From a checkpoint of a small transformer trained on Wikipedia: 15 layers, width 768.
MLP neurons of a small language model. Each row is named by its layer, matrix (gate and up: input weights) and neuron, and shows model dimensions 576-767. Each number is 500 + 40 x the weight over its row's rms, rounded and kept within 0 to 999. Numbers have three digits each. A neuron's up and down rows have the sign that makes its largest values positive.
Before each neuron's rows, "fires on" lists the tokens most often at its 100 highest values on Wikipedia text that the model never trained on. A number after a token or word is its count.

fires on: " by" 34, " |" 17, " to" 10, " By" 5, " −" 4, " from" 4
L8.gate315:460508515471513487430571546500552526481516537485521505498482463506437507522507482466505466535522410470489466502545448490460475398467563550567507509493466513476439500468566476479483490519581525516572551536469498481536558505433418507461467491515492535527487532436503507474480467446471553497538436444484509515495489562524600479461438501482490488505540401466574387500538506440444520514530518475490506510481458543495559531516450532458506495554476507491469483444544465455494458472518491495503418482523498494448470457505539486448489578518466483443488535509513512589501436510477504525
L8.up315:454464523492484460499516484546506543535448504400509456479557421547498521503497521425495436512548480553489482555441420552507508471452541511451470524527523489560521492517545544531522489471532509519538580572495481501448495532500526573493514505559552479504476497433485520456472457421491561528531425500435523524492393479575511472470520530541557469473552481440472520494570455441462469495561449477529536472452528519437542578550521546487465473528505475465475557506505501550470505427498528452479486530518526543460502493487520428426503480521468461546453484563509537505551516527465527483

fires on: " land" 18, " area" 14, "." 13, " home" 8, " site" 7, " region" 6
L8.gate1147:481543563547542535476512564531484516447515492470572544462478501493535516516535502482544520605446477536562520518444469451497482422503477505491528535547496517495550482547500492466489473481566523524407529470516502553489452532507462529510473539502460508530497488511519510538435534511458519456534476466524460528463432496482492516526544447487458559459562489510534509496489460567590543465503589519543468559506511545501575509549452548572500491443490433490516482437533526499489455488466487485480486448421486468519404519509487470473511448451542501450549489482492530510505526497453460579
L8.up1147:524471532542566493577463476487490506497427455470491509504514518503438499500481483404510535445419485475456501541499490501517515512565504506542460460524523484539487542524511454490498521528563525481460458559542559460452544491478484478547443509555452505520488459546510476456482496528422492503493501476501585487528500442485544493482562484454530480516469502541474444613491485509538560483493580499542568487525486506502483519535556523496426477568494542420577449428526490506579489460492522500517597565446581456508550553457463563527468461537495544481544530536496509584460582538481458487

fires on: " for" 14, " on" 13, " by" 11, " from" 11, " to" 8, " of" 7
L6.gate1950:587531566488495495461504421535498466522466576583568539526512517450467546606518491498500478548542560509520448426510576531419513474503531481507493503524615530494474511511459481496479522510457542502480486500508513509478516440478424560495468477477464451489543526466519511491494465508503457487507505500490393498441450542478512488551579522510437481528463452553531579542563496445395509491536491502520540504480512471527528518444532471499552510455475454512417442507476454503454436452507499460481471544492531528518516431474550487500476571556502572538423430466485484465520593472481541552
L6.up1950:509442475558500532440501483498484537468473528490587521481451518479499462529620487581433455554445542491572489473505582513518539471508507483480479501526522510509516484475489469524493470513509535451487535539480560527507480469479446532503484497448502497494499560497487564558511466462475470544534419539533498484414464566477543480461520489512429491511490499465519502558462438495445537507500481464532499507502482475486502470536505440525524470532488512477543496551496409465548422553513439462520464504440546504521535484540515464421462571547473556517456449423509565437532519486531502532

fires on: "==" 56, "\n" 16, " ==" 14, "===" 12
L6.gate365:544454501469602459453582499515556530406493539523454503482532501559531526418512484519463424551523489554530581510522545462456483504502499547507444467487434543583479492536511514555510505528517507511487425436569501498500496518504500503513469490469480453409509497486500583517521492570477566512541524494528515480486489442543438473583497502516632506475517445499474481475551501546549456520536495514548400522542498528502533496412529514522441519474521504497526505442434432524483480498544554556501527559490542556525503505465462489543473585535492577518506499450484536529502468538465482538
L6.up365:515491459473512518477513542480462440521505453568430483483461502424488449459494510499477428494545477539516483499541508458541564438551508506499492499545559453468497513485511503538479608521501499497462437447492446455457500496506520436544582533440467444473415583549523551487506505589472490440503521411524479492513506504564590446497560516444557455485491520467504468504472444440547482510485470457498463529524553511544494495516551501492593518480535523486508463531509450533540424448485534437487576554482507541486475510512506515535524492463517513551473608475481453532533460523491462497

fires on: " to" 46, " in" 11, " with" 4
L6.gate1364:580553523477474505461546577545438563489497505483481496548432517514571524503517461449527598540495478493513503572508473436515533542506522513591544460490465485371470538486493560409451503504507509544555503591491469561466493440485539550532529542477468528521478514552498446515505455550518473545538482438527514510444439510401523444509472492518452508450514483539537350484435624502464592495489486562505463466478489462439541584522468496507571449542444563501412543520474440479443500523524528481506564447459504486456445489536480500572470420495489472437448502542461446475571483529551473477
L6.up1364:464490496513441491471548476550518521568502509461506534519525513534556560432502493438473487502497527496518534496520541459511509501462457485588507489467497574480447516455554534510459523458545465622541545501507478537425459513491486505523486454507488453500485496517461469498446405470457465435534432486528511540439480503485497435488411495497418500541495479575494480530429532460496565473406467512448569505504524507412482589505447492540451530481491547443488527570449501498525566513488461493491475508482583492463515485477444470505460490498547559534490476544421545479539527464441504516

fires on: "rum" 24, "s" 17, "," 9, " Sara" 6, " Val" 6
L8.gate215:531500492507493473470499501528611535472475534538446453438541516524549476484469486368440516538523456558468469421451508529495479514383467537473464566542506428481493479468505465524479533549551467496486488474450566466481489490489439580467480451432497403475475461551487467464480476449424482505502506532518532490486520517475473527604459582494502490529527466477471523530499513505556452566496525497537505489571557546424518499485479521529444485481479498457548505511523519537427492516509493522475475478501538490497519497511483501485508522546508490505511514512465466520469506473534498493
L8.up215:535512552452499483482483471543560515495420480511495538538563469496517462500513478482557514525454539544504510514538457462472523463505471524543525522558454495505483542476514506433481475523454506494521445432536451507486520541503562509506550470513566452441531514472572449488475569563572500418532445517482500406473524515566540461504392540469462458481590481532572463482543483546552460466453515543462476510518442596446491507570539525504495522547532512474538555535519506508501530496505401523524501553510422486477563515504543478533512511450556493487446520500518428485536642523494538522

fires on: "==" 60, " ==" 25, "===" 12
L6.gate1054:556469587493529460471468552447430457407493500529424561485531518495528417472472524500495454539515434524546538479545506462507468490489496518526502557528531499519509512514468426481445503511428470391476447499471451492451473527527581568440505510475443471475471459441473482497509449431497520458483465535538529525471486543466487461500534492486536491466485453514506443498424423539473394488555479506423504527521610513491493489449536518448496502481538457445483472520482429486488536433590417479487579513533481500491498544445468545521497581483475510567524492502446533471530519609431464528
L6.up1054:608513593517466491521508446450482438440561495534450502510487585506510423572517499517523456511547506518524557420557563466475536526518486548489506490514530505500442535464530508512504484501410488493486478432549371527491538459565479551444503538515519477509459459363449514471533488508488533508545505529539507551437484497461555499527544538475563545508481500469509461467443471509551464529560503502540487536529523449475526484470530450548484550516417468453495492563505395516510480440575486518486497589470470518487568535559574474560516527501444492521507506505499474567475497453561488579

fires on: "," 42, " in" 9, " at" 7
L6.gate1190:497511520472471580479539507475619439518464522505476512456503458516475447507545498399521514443542488520475470521538444424503517467498472574521518515474490452481473584513435467530529512475557505461398508550410514458515507498505510507489522514513531528440489535538501490463494493533586544471500544497576571471460566531497416482479439472435566478483504489517544485438485533513520467526428500537454488592532501468513560517496493475484516520469471400442557543462533525471437405529470508549573435528455512501521446519436469497475511602495559480517462472500449473532523538531579555463
L6.up1190:464474509462570571516527552517568505504421448571492525544460506548491427437497517458448567498397470502506512508485454516537478490484488569490532532483441491509469533471450527477566521522512528471438527536485467552478482554552466568468566516495573558437529484476537444510476458471518498501568478497578514455489513492401500471491473528568556494510518435580480444511423531548534477511441506506445503554457549543470516457498434484491403495490485459475547528500478522533508552520559539495544396517480529521596477506477524489466523584458608493567475477524499407478522516528513499497

fires on: "==" 47, "\n" 25, " ==" 16, "===" 10
L6.gate466:516457509487535430450487500500490496447539494511423507453495507480563526533562484453496499467484520485521578473475601375524590507547508474496438558525571510468489479533512506560478527437490503503529512462542429475500541516513473512511495518519572535524495494443462528524588446487521512533548477501549620520508520485487500495522481465424552466422518479441465497544543398526479413485517476443520498578552481438543450492491515489439503468494429481514442553517450448601536491496578490583477494570526471500470485490493503513484537579510488542521592575535525505481523524485513559516
L6.up466:511514462479516409468476554481474448430525497524452548477519532527535499474523468506449522435467535506542555458534521482512561515511483514502449490445533480491458510461508511498446419451476497506482483491480433510502529462491502492502529559500505494478500464478478479456526474455461516494468444507581527579462578515446514470523614487474525502539518478482523547463508399459517438444560501467565512487517485521543462487509492484461479485501411504482484501530460365494519483389539426551536622565506514449472515488550578528484578541511459502516529494551496506520527548556504565529

fires on: " \"" 45, " I" 5, "\n" 4
L6.gate1539:522453460531483517493507531459551464547473584468510487449488487508380435494497476470525436484453454455456426543503483430465429425456486444547443514498520540443596535507516466509522480450477427573458537486474538504446449506528517478450460516504498452490529481555424532557486468435512477446475455497495476404533509529557505467540415503488476474441575456384514507540400502481525493480454479455509457499526518545467466479487458516520571559524388525488506524498439563510434537468527538510504477487539593527586466531436484440519485573511438449538485490454503490494518471497545482480
L6.up1539:493468441491510519536462581416539544426418569543560509405447559499496395520583548496548433567445502472464501460568481426538452515530418500479490490451492517489511551560470520503496527480511497484540485450542477487433547508446469478480501485526506433468463561449441473548479509492494503507557430542522618449526558476525519516520484512504542514506507539454466575504470463521548454474508508491540440520495486563493462483485490448429487541506422478544486600532471549495528516516482495474531492472494509483548422491458537437513584570461464453455520523397562496500466462484492503519

fires on: " /" 21, " Albums" 18, " Summer" 9, " League" 4, " |" 4
L6.gate1388:564501498498479444590496544504480487472544467506509453533528501598546513542573507526516527605530491518529510475489484545510575519542477484499457509444503577497472479484403442457480513508478450463582495503489464490471440473441478437505578442523484555537460483548503462454408431523522605447474472477504492553518526459476507537555508492492519522427463556519544523449515510549503431496501438457465501449563391435458490417537494570536457496504507490488515447488488477526466503533473488457454510464540500491468472534483588538495500502478482531472498529511500445557478505465471555551
L6.up1388:543564466480470521546446529493510519482516522535524561566481453518492510480538534476494607475494471472533488413535515507526489500549494516515560539454496613537495549454372513530451571543389506534523516502472424589534449527497511515501521482517535566499466518493503484516492478476564531449424434443438515447507531480508493439571517528532519511438486555550484458522513526513496432439519429452522566490485491463466485512534511516492524500528491455467484532564483462490451498511509506499452514492528554506508501490475514529488482429515515512522542481475438470586471471466460518539

fires on: " two" 26, "-" 11, " four" 8, " three" 6, " multi" 5
L6.gate692:458494495456578465438559482529483581479460470489457508486511502437530507416568499427429554465516514522524467494489542557517483498496575534542507475447532468486525560477496545512502551525476540475545511482519547504525511466431501467430428498596536500520487504484475463448540570465425485527469521475508439490485455467449523500552462552462507496494510483519436545572396552411590483505462507490589445530426439426545478519557485495542385498526445408495521475471501438474423486501552474470425496496474568528534556502496532461553533525503485474484459468486421429452520498372494517567
L6.up692:502528525520552551492496505528492525494543430498512440460479580545503505459527466383530483453529560598540421507479503484498531554495576528573501558476528468428499483452514507525550518462509501459574544441427513502510409459382463506422494485521492483543510533591475420474461482500435459514457531439538485412508455471422566493520463550484532462497451506501550449575457532507530516490534551465476531479548496435534444578496481511555470516405408472496522471487509510551531436460521414512560527526459516494558491510498536559496525456485602520496508512483511462476567475496575510530

fires on: "==" 52, "\n" 22, " ==" 15, "===" 9
L6.gate414:547474493482523465513493593507434460492545475525557539596462447507536603403534476467473462514403504496506549537543495444504485456569478534544505502509524569507492532571509438553532474469513536508482505496545480504482589520499514478519463516478552492538546550469490533487515524429565497546498500572518544461443524548571538424530452530541569565524519481484485529561462489514495454454522528512507568484566534453506513515449491484472474411512486541484512558493496543467462462462564461471502530516493383482554496449521549537523539511485500532488494519477516526571491465535486507518
L6.up414:461513450483451428550553524407465439511480506581519498504486521478486486574557511570534519482501494533553561492546504455496588475496467569530524531606478539460465458519442542560521517465550488535491434505524508499440603522525477451545450518476469498539558517488507517519506501476573483498462474560476414538495511490501533495479635513462483475517461512462533515454515436509489465590530515529442517507475512530548439597454551506528468512490505494413505490511465428540470548518582538541483537513504421514521495510471477515544568505437507442593585537467493456544469489520506534543

fires on: " to" 29, " in" 9, " help" 8, " helped" 5, " for" 5
L8.gate1282:506492469555459462498476493492436564430466541447549483465539495531462466561516513451442550582539550528548468488587543453490396511507469518482449426558559539526475497505538448619413475545502460447531583481508582515472512525554507544451482560542486506441497511429546562523385445435525471576453501526519520509430504535469575460532503478518482501461514476559451538516510481514564495514557471443490492474534451502471554503493413452492550394460590503469525540471514527446491501535510439487534511505526515486558527417489522491486445478506536469544456516505503491538508545507576527526
L8.up1282:574544442458442522471415529528506483496425596464525423570491529453537469567504543462489442537488523533578508495522496433481386461511488517564531506477482473469469407495514504572473574545496524497504564497515529511488436538562509525486486592530542464500531550469539528547408521424440506535454415511473487503414488547522536500535543509476535520477537393543503553522549496596518477482597463482496549421506465451495517480537499436474496485495508506503532486518520450428513506463492498491543511496523520511550485552523537472521497540433537620487458606522475500490524510507484480523

fires on: " is" 21, " was" 21, " were" 16, " are" 8, " be" 5
L8.gate434:539564444437564427485564494511469526543515501549516475470550427501499567553486508572488452523545476479504433510517505496463438459477542523533538489543520500422517457536550410594456515513501480484497518623454473461469510497495531506413481541489522475542534461544415570493464487566511469526515450499514524547528494513506488528524491480529546561541567484514484488546470554530479581405521524493515492529503486485536539568524506492494489563445534559495502534486472530482526483421506480469429554554526475539499516494519524545458517507462505474500475478539455522520452495517541496524
L8.up434:638509492538480439507485545399523501495472525499618449524523513473435521451523474573494479526532420540516525500509562543525467502496507486513487482469536471559533579514493496493540463520499478536508449533530556512541509484480503488508504487447509484486519437482598504589468499488412476499451481511446517527445523498497466528552488584454489545491534458416407483535487503525491540482506518539461472447496519432475504495478522482459581479429559500461481549536500486520514515465552420534487529497516507542451559496520504502475494590405522492476508543511480523545457565550481510551

fires on: "\n" 92, "." 4
L8.gate476:547513471470515489430495482450457491497539529439564575531517507572436535461494488552488486514493487453518517506538526616439518463513508539496474494545460501466491515505498487532537522478495521539422534460521478490521464560516472549517526472533415507447438577477414494552454477441479490504507514528492498568550418574476536508497355533501559520409540527457470481482519477533494506519533480491531502467580462466479486516530498507521511472550500514464511540546503581535448507531488532518397560464457515558514545511471483474538446526476488569603490441543516542509462516478422483467
L8.up476:467485495536493481474575480475500508457478451449456498508403557501471546456494461488527514405518501500433488432466535491445485562515534529484415497484480489451517504459585484461495466520506498584492591498505431490545522482455467476453472544463475487509461529517477526523470483445493487417532537522547514433512482453492534542490465459402503540542499497373572492510553485559487471496496462474460492572480457448504465444512470491495494495550461479533532497538448487563551452515444523423525546464470556541506448490473491503563543509546511479483523490539605536537410478492418498413

fires on: " to" 53, "," 7, "\n" 7, " in" 6
L6.gate1338:437489562453540519486506488530501562445515487488519544515509532460574482541530512530466461452585496521480510538492495461489456534418476468450502534513523550473503588504586513519510492506603468492500517453507547479473456500535495476413464512468495523483558459530473522499517481502501518543517521529576472543497600480462543501544430486495476543448539470491436437532518487576518490520516455550441470439518528521558471513521481498467555573530552473551511558474512489503484487539497418477521470580466499467529507485551501457445450541488510532562353477512419470492558455527480513507
L6.up1338:504517493483457467452505517549477441486433548515538447497536502422518463500458439529473506549502484531539512436489410469499469476492527473490537542486553513474536536463496436506557526490535472522502533491530465434524445508553480510521503543436429542548503509446525535475458490496482414503532497493489437456519475535488419492480541479466513454539444532543473502567505501481506522486516542493581535496479457539451477508506557399451547433491507466497447514535458431580515474543529504571489492570508533523550427510484510479474537579510471492460421529517451474555534445529534494446

fires on: " for" 26, " of" 19, " to" 15, " with" 9, " help" 4
L8.gate594:418517462493501415480453535479524543530537522458473453435437417514469527490474472478488495508510546476482491455523563488465527575605565501532418525521522492558499427526529565532480507479548510537503596482499535504430538518512522483408481476546540498486581515485487548513462508522490524503570606500537478492523584530488539559393549445473433494511527452527499445539555478458534477552525426505564521434524486491496495481507474540537573508526450518518523504492468496511517470571424472552480512554446502458531502506453475499502450478502475527479476501479456545465445480556535472467
L8.up594:444482475475509474407468473480476494479504452531466419491476516515488525469424544491520544515466598531594509400548488445538481563518472479471516516480477476476483517564457521496528485491501471491594550440536413499508545590536475522515506543510484499549462482550512489442512538478436418612493466521519518549447573461446532479459545500442510493509558492542537499558555491462520447480453567422532561464606514576444502531484437431460510471484426503497511494489462536464592468430447518509460488532406440552505549560593498420462470571567562500501484481536455536510500537598433544519

fires on: " \"" 23, "," 22, " that" 18, ":" 7, " while" 4, " in" 4
L6.gate1056:448466457593509550551516513418484462456471547538515509499496454533491402596516512458490497501457549498565492495561434513472525516490435486445524507534458471450504466515473459497516482531482474490509501451513458475482485546482504615458471427560513421488546488515566516560495492458476539575502455521563519525489490505526481569545448451507396545469484433580517469514502523515515477482475506490556510525546502545463549507503465475446501544479438451449480447493460566524469495502466552555493450498463552505478472489428527514500519456473511473526527465436449483499538472501555490512
L6.up1056:505507455480496453499483553498534451522480434543469460465492435507472399628473544478477436505443516462535470545487472494535448539498424476500447470460428554492489548511510503470488446492468451475535497459614468503484484482523446515444477517480499415432582444515504487488496501482485482559432474502462437508485557519497525524514484507475504444467487476523504518461516499444476482521520465528552425500483533536467476529484438421518441498449436511482509398508555551454503495530504473480476482439446505528517485454525471521497490375469439428533496505531458542543527450482461539460

fires on: "==" 52, " ==" 29, "===" 13
L8.gate1674:554506539550528480449434523424442503465419504454522485470477488486488536547508515490473523487505449543516624565534522489537468466478518511544511458483516532493487476483510479544449497489470419506513485452483507478490450492506478434510500555500504481544516520497432550478527496487556495504520549478551520493519487502510542523510501457471500514472561467518438469502563425537465450493531518555520447588526556494543506536496492514514513522518533518437455562525451482497550430449530485561473516526475474617515466534474521507589525526548536617532531514509568504465511496508520510508
L8.up1674:536569452448514501451475551470487517483498500464540472489522457522466535547563516484518437496499524500487504489496502496478451512463476555504538472503596543480504494478484464452456502490500410542528484491543525517466517529473576539438478571433514514518502531513478530466488526465560535492515493516440504556485553544530557449479491551526607537473516503442409500502491484509515473552496565590479404557487547498516517526510548493433548542527533539442546532572524478508518490444575464529432531533535502536521460422506511510488501628556540566529571489491512483462520549537544497476

fires on: " by" 49, " By" 14, " of" 8, " in" 7, "By" 6, " at" 5
L8.gate206:499446512447547517503485555493483549476496446536452492414408577474491464500526467463528483482513465437432539540467488460480480524481537524498530414498523563482484588459478468513515494485517453483461563517437500464477565615548458472459508503494521483444502498443511464512533470467483565476523467498503527478617499481468393595545491525445489553526501495505492495530511465471547514479505535508477458492514516413564512458492448492505528492502541436524469487483530469480472468413422546485514478475510493543487505486493460503527462474457506443474537377474496450513516483546538511618
L8.up206:538398480421591552509479557511494542506488462524529458514446508458482476554519499466450467595460471481480545490552535446487485539484514533558509403483454513393495572461469565494452479502503480507493531435427469484472552557572453544449537496484578556486475504519520469514465494424513531435506490454539489484518496515513456484530508565445484547507482536533495472540549483465528476517547487430472449501547522449565490448466471488539509487486497439497504503463572513471506554477445514552521511478606492522472523520500485539540469556447497466463528471476550443458525489534575467546

fires on: " of" 43, " in" 6, " between" 5, " major" 4, " to" 4, " as" 4
L6.gate352:516523542521395460430510477583535464523506516525530411552520469498455497521535604495490517517485562574542472536493472504464457484503474457504516483522489498425498580481487535456497524429524488510491481495454504430494544449470535528464549512524467501508458466521509532597525516499465591552485495557505443428439435534533425584553481557526568477496533485540459501450480528526549484429525534507545537478592527433507511501499458477506523469470524476523568451488505498412532481484461462428489570500488560490447490445486509448449516464529459516502456466465515473509528510535472446500
L6.up352:521443461494469487541451510504507451502455526467489505534505488418525506511522544499479441542496529518528436541539471462484517514571503483574507504526490585542515520499580418445486551501458493493525503550543567524478576508508525478467518478501498532500554483528536464531541508479477551511482419492480430519453465554546503518492447495554485517565576421454547539509483504499528449475515469638507520438474475505520429506498485514548527484491456572470596444525516500436439500538427495417487414560457524433472528488515506478575480561521528542544508483472529527507509433485475419505

fires on: "\n" 43, "==" 31, " ==" 13, "===" 11
L6.gate495:533507465552445505511530555480511565520489557521533528573448523482465493469462535413521562489517493500545642503471561388521571552537463529494500469546499541474483558559434497513510528455561462485538461507524412475506528495502539464476537555511544502472470515495524435539454372424505519534481451473512508518469542487478524488487556520485506503532472480501463482516492444517488438499557562440509537536516544541526469551412477469418479493561414534511495556442532529558464513499556571526471431522489496532433475544484527497510535538520466468567486487439511436535461495486508451503
L6.up495:509496418547476532575491523507542494539553547553456502464436518456518502486516454496513482481498478507492466470449506505586527473513422577473495554510567475511452496445479514547475491441427479494499461451568466473489486508533517435464522503554507501548464507507514499535477498485485429508476487485529488460504597524539514507502475555513503487519482502459396523470509473513502446493532485489475593508500534536457478444542532534461453561500426538469464564506499428600470587592525468528434514555542531532438503554484505532467532544522456500439463493487471486530453446464499500523

fires on: " of" 58, " in" 7, " from" 6, " on" 4, " |" 4
L6.gate1262:482409495526541498464513427521451450503490548515538540449483504462549442518478464448464478603505520455478479426439510497514518489484505468525503476476525476501500506564434521491472508538542465518519509453542507495505511492469437520542507452501450401522487484444498526507476456537485523550504545491459508479535467541464489531476530553463500520450489514510428508533524528534505481461554445513569470448525468489470461468541423546468532610483441539517501459517504501509550438462530501515521438453510525485508450485388495536509501507426449550495510463526498570456547530446536469508
L6.up1262:490516431576515481561536517587483409524481516526532553466442549480482503548517484550470541517460470529498524478551508549482536452561508491544519557571481550512513496475508528551460554426516461470506520519518524498595509475449510516493504548521461494555470454445456508479550495571410551500485522472507505489507540538454466513473453468431485524491532545508383523538502529494503488559459453497475504499450600489499494520527496499509464533516443507466468448526519469521503467433529494465530418568479505496520507607441503460456534452520468485576467492509597557478522469472529489488

fires on: " |" 70, "-" 14, ":" 7
L6.gate213:535497494463464455519495576522490512469503542478486474449517519540569518486538432544436512506481457493481537472500500493590463482583529477507490457522524551480495499568398533501532502497472484516505501471507516483497466544478412467502458501501557461556511500555509417475450560485545499503475529505506486485482428549494490497514454461481558586463468480565471454550514472538607549483483491451501459471488422534537482486514499541487524580509500506454513513508450470415523516457556466464515427443542480545562474491470581561507546453443432586483488507468514467527446585491488568544
L6.up213:515519551506452556560505507500494470421431572497553479492440483553452541477573508512455447521438476479440495454470504495544500504558510484527502536505435482563482468468484499483479478519496529482463517425541509482483505474463474393507528533515497480544522558519518449487419477519495563448520585471476439504485554509443551465636461478528547520495433456487511496505419526448544454515517516446524530501518484516527483565545514551544470494527483526471494447511463411461527446465506396568510450488475463516524497449483497490549496476527518475477507526497532532473509535511511520495

fires on: "==" 45, "===" 26, " ==" 10, "\n" 7, " ===" 6
L6.gate1726:452540471498501409463516525452513481490448448496486471551547508520489516584409515554484483519446495463546524508495493510453507506497467580516426558483506490488431598512534498485496475435509484460535566432510416434472443493446512491458445474430476460462494493434459598528482501506515477545523503498504495473468574499533531503477527495495525503459492569495452540516476483446495497441539454517515501561487534531532503438465496448528483437497548455515456519479487490555493439470586639496490573574503486455487470572478428498490473592503541474558538459490499580517556484475470520506
L6.up1726:455479500518585498508484489426427493482461460586529505541536577474438459538465460537508491419491481508540510502490501485482438547467549562587505586497531446480538486442508543530547498460560500490510515499474536446486433414510489482452442509469480388490531495498512537586496421549555513436488402554501456447493492504412478518560514465518488554511508515498507462479527420538532598504501508529475550565499552502452504504487490462480425406552470527509489505492486471590498481522509548532499567519537492434456560584509451582467472518484529449468539506447480548618504532537477507512

fires on: "==" 46, "\n" 29, " ==" 12, "===" 10
L6.gate1142:500461541489504473536478411498487483474508482553471467459476517567543477473457475452456448445488450482474507455509543419572554515514509503570465469486545502503480460531478532497515514463465478499478558484535474431492515524484471427500477505437502467497481489451439520455520464516526531451555537518533546550443578514430473405548473465477544424501483451587586473477452391565522413465487516544466536457552478519472497524484506548519495504451537439479553484563432480522468493498537531466470587538495481508515461536527475549491544456486501569512544544471526478515543473454516582543
L6.up1142:434449507492532548513526445484456457484475450510511520527485439485468514497486520480457480489520461467471492509434545497495539448538577526560430456566567553466500513527491544563493450438497516485460574449535484431470517505458429439455496488484508489536518598402482554401509457517574529494558574524492521496468530492499513367518454576432553522447467461494550477504439420510502480525494478541481475532551449535512525517472515528548497484511478425468493568552482430526506463561563488500537527534461453484516480494531492518494495481543464499489481574539519492546494567523510503499

fires on: " was" 22, " " 10, " in" 7, " put" 4, "á" 4, " is" 4
L8.gate1226:422535533463438483474450491542425505466486501513448502463499571541552517486517490545517466453488541487462477519527484470485477555453573497466511513505487504487501525567512476504467490429472493484570459517522505465541460532485536509462486444553466465532491499530429531562458541534453479469457452493508520483500423448465560512486519415559500469481484582550541497483477523514419471519499442480457490495541515479534555503459455582479532535546562535471507544558454506490476499516492456496478460544455445544539438552431564502502508519491510544460495522540468496482501519557477502516
L8.up1226:506472500448464485492495429410516515497497510490534475570535475441508450543533513507457493470529444495489497432477527494540506469401507507507518552458508504417459489543514455515516436542515463451501509459481545508487476528547544562467517445486534480570540551490462514489500465474491472484478486485537512483453540549477442496471454505497496519434500508489491489466484487453456530514507579556459450517502521433589489503442525527449475516507538489441519445536485478498456505517462477541517497484472526569495510555460471505506506550475498526370429454464547542511508476470522435496

fires on: " to" 27, " v" 15, " of" 6, "s" 5, " tell" 4, " told" 4
L6.gate644:496476454466457488438487524507452511541467533439516523554465533567521558513488502494579513476478440482505519460473515450503490494551517501504513501520508461479486483489527539528438525430530535552483507512482459600469499456581491558478459506493498381484479505494506486459510390571475547417547490487493565479479460515486513539534505505561431516542482521567475483526525514566484531515538473532533479483555473466497464574509527407514514463481500509470544567518542522527451533508537517481525514540477473490501575598497513421579539503492532515537431513542459533585478486459536458462
L6.up644:400532434526506541507497529550512498481524532464534520544521512516564483593426494488534561520492491530548584474473478497545483552522512469449474558444511436560496536534518495501487607464527546543492590468553430517521549419493489567544531514569471476498530570413481497482429467506496453466535515505521511414449498499500522434567454487500561514417479476529487468515455544537527445531528501491532527515456491458469504567550411468459551438555529515506459480495436500449529473486471560502473488519531470434439445533493479426488594443494507476469523514528480526507501492410500463424

fires on: "===" 37, "." 15, " ==" 14, " ===" 13, "==" 8
L6.gate672:595542594513539459482436410425447517486612542538507511505536534475505545492473488459533442522568431523492429557547461505456479497549494566466508561518510453459449495532510458423529503529493391470456468529478486436454512551542538482524494482454472474585376503509502467449523508499526524472533459522505496491502583521513540469502461470546457443467482465468504553472440471512486516517497541434459448522532442523501526479544493539530485500508518431488557602506496481512477441486447537512505503473486506503480529515612509556426461456480464526469437537499510472471441519467458520532
L6.up672:501466515496542523531464489459491489570466522449458547521578550515411501600435553456475455490523386513456495597473528572485476395494520530467500515514494534507593463480460524474549491491519487484495573487461518507461508495483495478483439388470604444505456493504442475531517514501472574438567484525505461515458524584595497478461422454548531524465448485509496511547469500465499523492515474512489529541503516511539556563509483519485511440473487490484466493460417375505541474423523526466503476507462495439529586580473487479596457482467523441525436536501477524474463523511488480472

fires on: "===" 33, " ===" 28, "," 5, "E" 5, " ====" 4
L6.gate788:417417474538540406524527544483486456500490479539460493482499573558549524446493530525516504528522563478485456522495546508485492489474521529450508536459484499543517517459469449445476540486507483418495496532474466460514470516521551528438476510520531535546570513519482566463492578492470565546495495482476548543597583397533485414572432579488492502432536506542509529480497443481512486463530527478547432508532452533526557451491583525506472518519481511461525529533504496495548519573455546581557542599537516465531479482592461533532497466504485507514514552446517495480459561478430481517
L6.up788:457473601547544501521529485495524465517461527490471493473474506538504469581522493509491517463484478507465481495446544499495472559543484480461389494464515498506611494497526485551609507438531521476475515546495496512515458514536481530475543521436523496534393489492497488563532488501499498565485532463448451518486497498444506452557536440533495473439519574519497521466476420530517514473531478525541553516517500466549503514523540495487512456581465494514525456461469517476579544524478537462500511510496574479579523506620436540507509498475553464523510490523481504532482521494472491528

fires on: " |" 60, ";" 14, "---|---|---|---|" 14, " 8" 4
L8.gate364:556456475542533492501458471494486503505547443439512460468472500478500525480480475497511408479524503515428472524529522459504431404534527474474518509460520447447481509576525468543425506594484552486572473442560538473499458572500462536531466424468452480551501499496534427460489522535513497521524485526425522498473530527450501461469536585484542472483382490440509513528468537441507562520426483429504468532482452467476513449469529495419494556494513499476556372500505465517509472505548459478542417529512486466498496492517459446481506442433465492438501491434557529596548507468469480482
L8.up364:543421522458460479539394421463478506517419445470466482447406486479501515502464433513441508602507413555424494553458442575578524593482487497471498546477536532507527623472454511410489562541534555476527522449492538527580409507421558541499484515456558493442530512557507514487454494458506566507458540497466511521565542450512475480517461482532529448527501456492498497486487476424564414462497470493521432565481490515475487546570540540545462502474524502467504439484491467523500512524502487530473547505530475518532472436460454488522510485430554559461447503482543530439479525557487479450